python train.py --n_layer=15 --n_kv_head=7 --vocab_size=4096 --norm_eps=1e-06 --attn_scale=0.177 --bias="none" --tie_embeddings=true --init_std_o=0.00602 --init_std_down=0.00375 --beta2=0.99 --weight_decay=0.2 --lr_head=0.0137 --seq_len=1024 --steps=5062
MLP neurons of a small language model. Each row is named by its layer, matrix (down: output weights) and neuron, and shows model dimensions 80-175. Each number is 128 + 32 x the weight over its row's rms, rounded and kept within 0 to 255. Numbers have three digits each. A neuron's up and down rows have the sign that makes its largest values positive.
After each neuron's rows, "fires before" lists the tokens most often just after its 100 highest values on Wikipedia text that the model never trained on.

L10.down474:147075127149174144156126143127183145109125148108149136137138146134086101217182152087111148219096089107167099113101097199136113128103157155128126162147094179127138104104142095197108105124091046176093081139140167161148140129098155091102120095119125154181144105097101131123139067060111104100
fires before: ", ", ") ", ": ", ". ", "be "

L10.down295:109164135139219097128150095149147116102132104196082128103152099115162052143109107153098155115154124120114147107147153097121073129080118181138123127141110146163175131172149089147144149113112154117121109173118111208166132128149164119155103167133149206080108125151106102148115141104105124111
fires before: ".", "a ", "a", ": ", "as", "ation "

L5.down2:144139134158165137074133076038103138112074159214155109109174091111153099067137158139087121091155077117163091156105102111150107148174183139135126078094114166119101084137111137163100112115181145145141085112085115167140145155191099088182138156094149154119126139186084113145150134063090112145
fires before: "\n", "of ", "and ", "ory ", "in ", "\n\n"

L6.down270:111153095166096154131127176068149086169144140128163106078196156132156135145131156143169123134126125122099124086093139147133119132129140158120123126134162030162115112150121133111143143150124140126090070112084095108087149043133131113126135097164136104165104170067149090040162116111103122147
fires before: "| ", "2", "|", "7", "4"

L11.down347:167158113118140137175129147097168141111117051154153132110097081151119102147087167106120131135082189078113167128160124127067128138168132137091187150202102127117132132124125088115102124079116080179152146084126103111151160137068168125081126104167165151111118117096152162093099138116136096129
fires before: ", ", "| ", "o ", ". ", "o", "."

L5.down485:124125074090115127115147193157158154153081140091126157126180103138059149075204134102160181104129145121150101165169146093150106076147109231094131127145151105114144120145171138088087078138088065106067123139081160144168137126159144100140139095144110081130096124128132166082138116123149129199
fires before: "| ", "|"

L10.down475:085103099086115107147183157199167187142151134136135176117105127174132093110181149157158142162139134131099148118110089175108103152076143101173078114113162129116124108126179145099089158099074134134143082149154179155153144136185140098110089193098154084155084093139107150144112087142149167162
fires before: ", ", ". ", "."

L11.down155:144161102076166189169101141182121105064151096187174127141121095149130163138115164144145089089119178128141103102078098174045121188172099133046128080144106149107112059142102196132110121175102098087140161158077134177105140076101091137152091123126137096107158151096117146073175067159222078183
fires before: "| ", "|", "#", "D", "elevision "

L10.down555:155117097148106166127103054139150086158127079074121161116132031109151085156156108128140114143162176058180132090090155091129085141115132100109129120120162141159107154116125154170113141122033142166183114134154154114117145112155096050173162141102124134129144165178138128127191127077133122117
fires before: "==", "===", "=== ", "| ", "====", "== "

L12.down217:114109124095188126084160108145115131097163126125125121141125100120153158114113068155142163111106109131063140137146112143149065118081137127186139136154180080111146140108165063096066188151091189127080091123115136140174095128150131081141150093111172142112083112179121153180150177153160153126
fires before: "| ", ".", "|"

L9.down329:061148131137097129081148110092098136131183121139153128100127087055104140136162131135120103122138173169199166193140203159150119131104131098109131162089137115152167131135166115103146068126081100073099120106059170114118166117148125138178137132154124193120082124090097154118187147102127121109
fires before: "–", ".", "°", "; ", ") ", "\n"

L11.down34:148134122166130176143144100137087156127119065120182119122145038193137056119157142143181121153102183169103162102105138111081166155084108127059133061133114111128108088133091115093105066120179107168140192088073113148178137087141146143121129149120162120151127120100170190127108160192105148193
fires before: "| ", "ing ", "("

L12.down386:113102073178126090150069158111175134125158063119099104084153184085099140120123116137162068134177118125173152078119102168138075131088081167151135115103110131149063142150131108164134105173128152087119054155131164123124130091147167130140166149188086172154108099120066133157159132121089185128
fires before: "% ", "|", "| ", "."

L12.down390:161122154091155062137103127127142125058171083128070093105141135108117200113134101117136127165125117018152116102137122178112153120094059182088075132130095115066100116107124105118151131151128179135098119110129120129175108148137087083124141115070122129195135121136152096188092105125111122108
fires before: "–", "|", "| ", "20", "8 "

L9.down77:125066175076147106114108086114143099065073106138151121132094104116059091099094112079146132124150161172118085106162144159141098138132149134137159092126113132105107125118123124142047110056114136162107145103096202145129117127061108159159117076117151152080142086092117120107130146075123099139
fires before: "), ", ", ", ")", ": ", ")."

L9.down183:100139146157127159126080165145098157138108165149124132158146156180113075144078109040133123091113101133110134146118095166105160111122121130100113122101085127089116125114098149099129123036116111159186149111115119155114104152134096079126107120188163100158063154100124113069142065135122160134
fires before: "| ", "|", "S", "ik", "ational "

L9.down444:058090143163183113117138091131136072147137098158174147084180065107089089138125130141154166149147171120186133112104111090055130141155158127181138109098126135139125130119127111150128115125107150111147119120117169138115144188156119145156112139100128124076158147147055128128173106111114128210
fires before: "| ", "and "

L5.down539:126144116121131132118172111092093076180147095119173141188116126189111095184115133077071129165108167089044098124115138171107057112115111106183154109147108206086107148101124149106125161081123143135168126162191173133112155133124109138131120090138165161059145151186138196098106152121113102165
fires before: ")", "–", ", ", ": ", ") ", "\n"

L12.down270:141134057168142148082137149082174135112151135047129160160131133124101117081170099136088114096158077135158162179157114126166096126085078138174105183076083114128127138115121127082112098129124162109138143123162140136170126157137132100100146089130148116122087095110079136161189101158136158153
fires before: "| ", "(", "|"

L5.down151:110129101164191122089143191114120165187173119102189154121145135106109096118105148154177151102187117118130159136135124123062122072140091079186163063166109149128135098136141139140138112122121141152166121074166080117164111181131081180156117108137095057163128156170102115103135137127128128174
fires before: "–", "\n", "; ", "| "

L9.down471:098115085091086112119061149063104144099100153150101114144174100115135082084174146090172140140135144137129136186172109121086106120138134148081141117088152079140107139093127135095115116096157117103126095171112108128184056135144135142081163072153118134111092150114117143108086048100046161149
fires before: "| ", "ij", "ang ", "}", "|"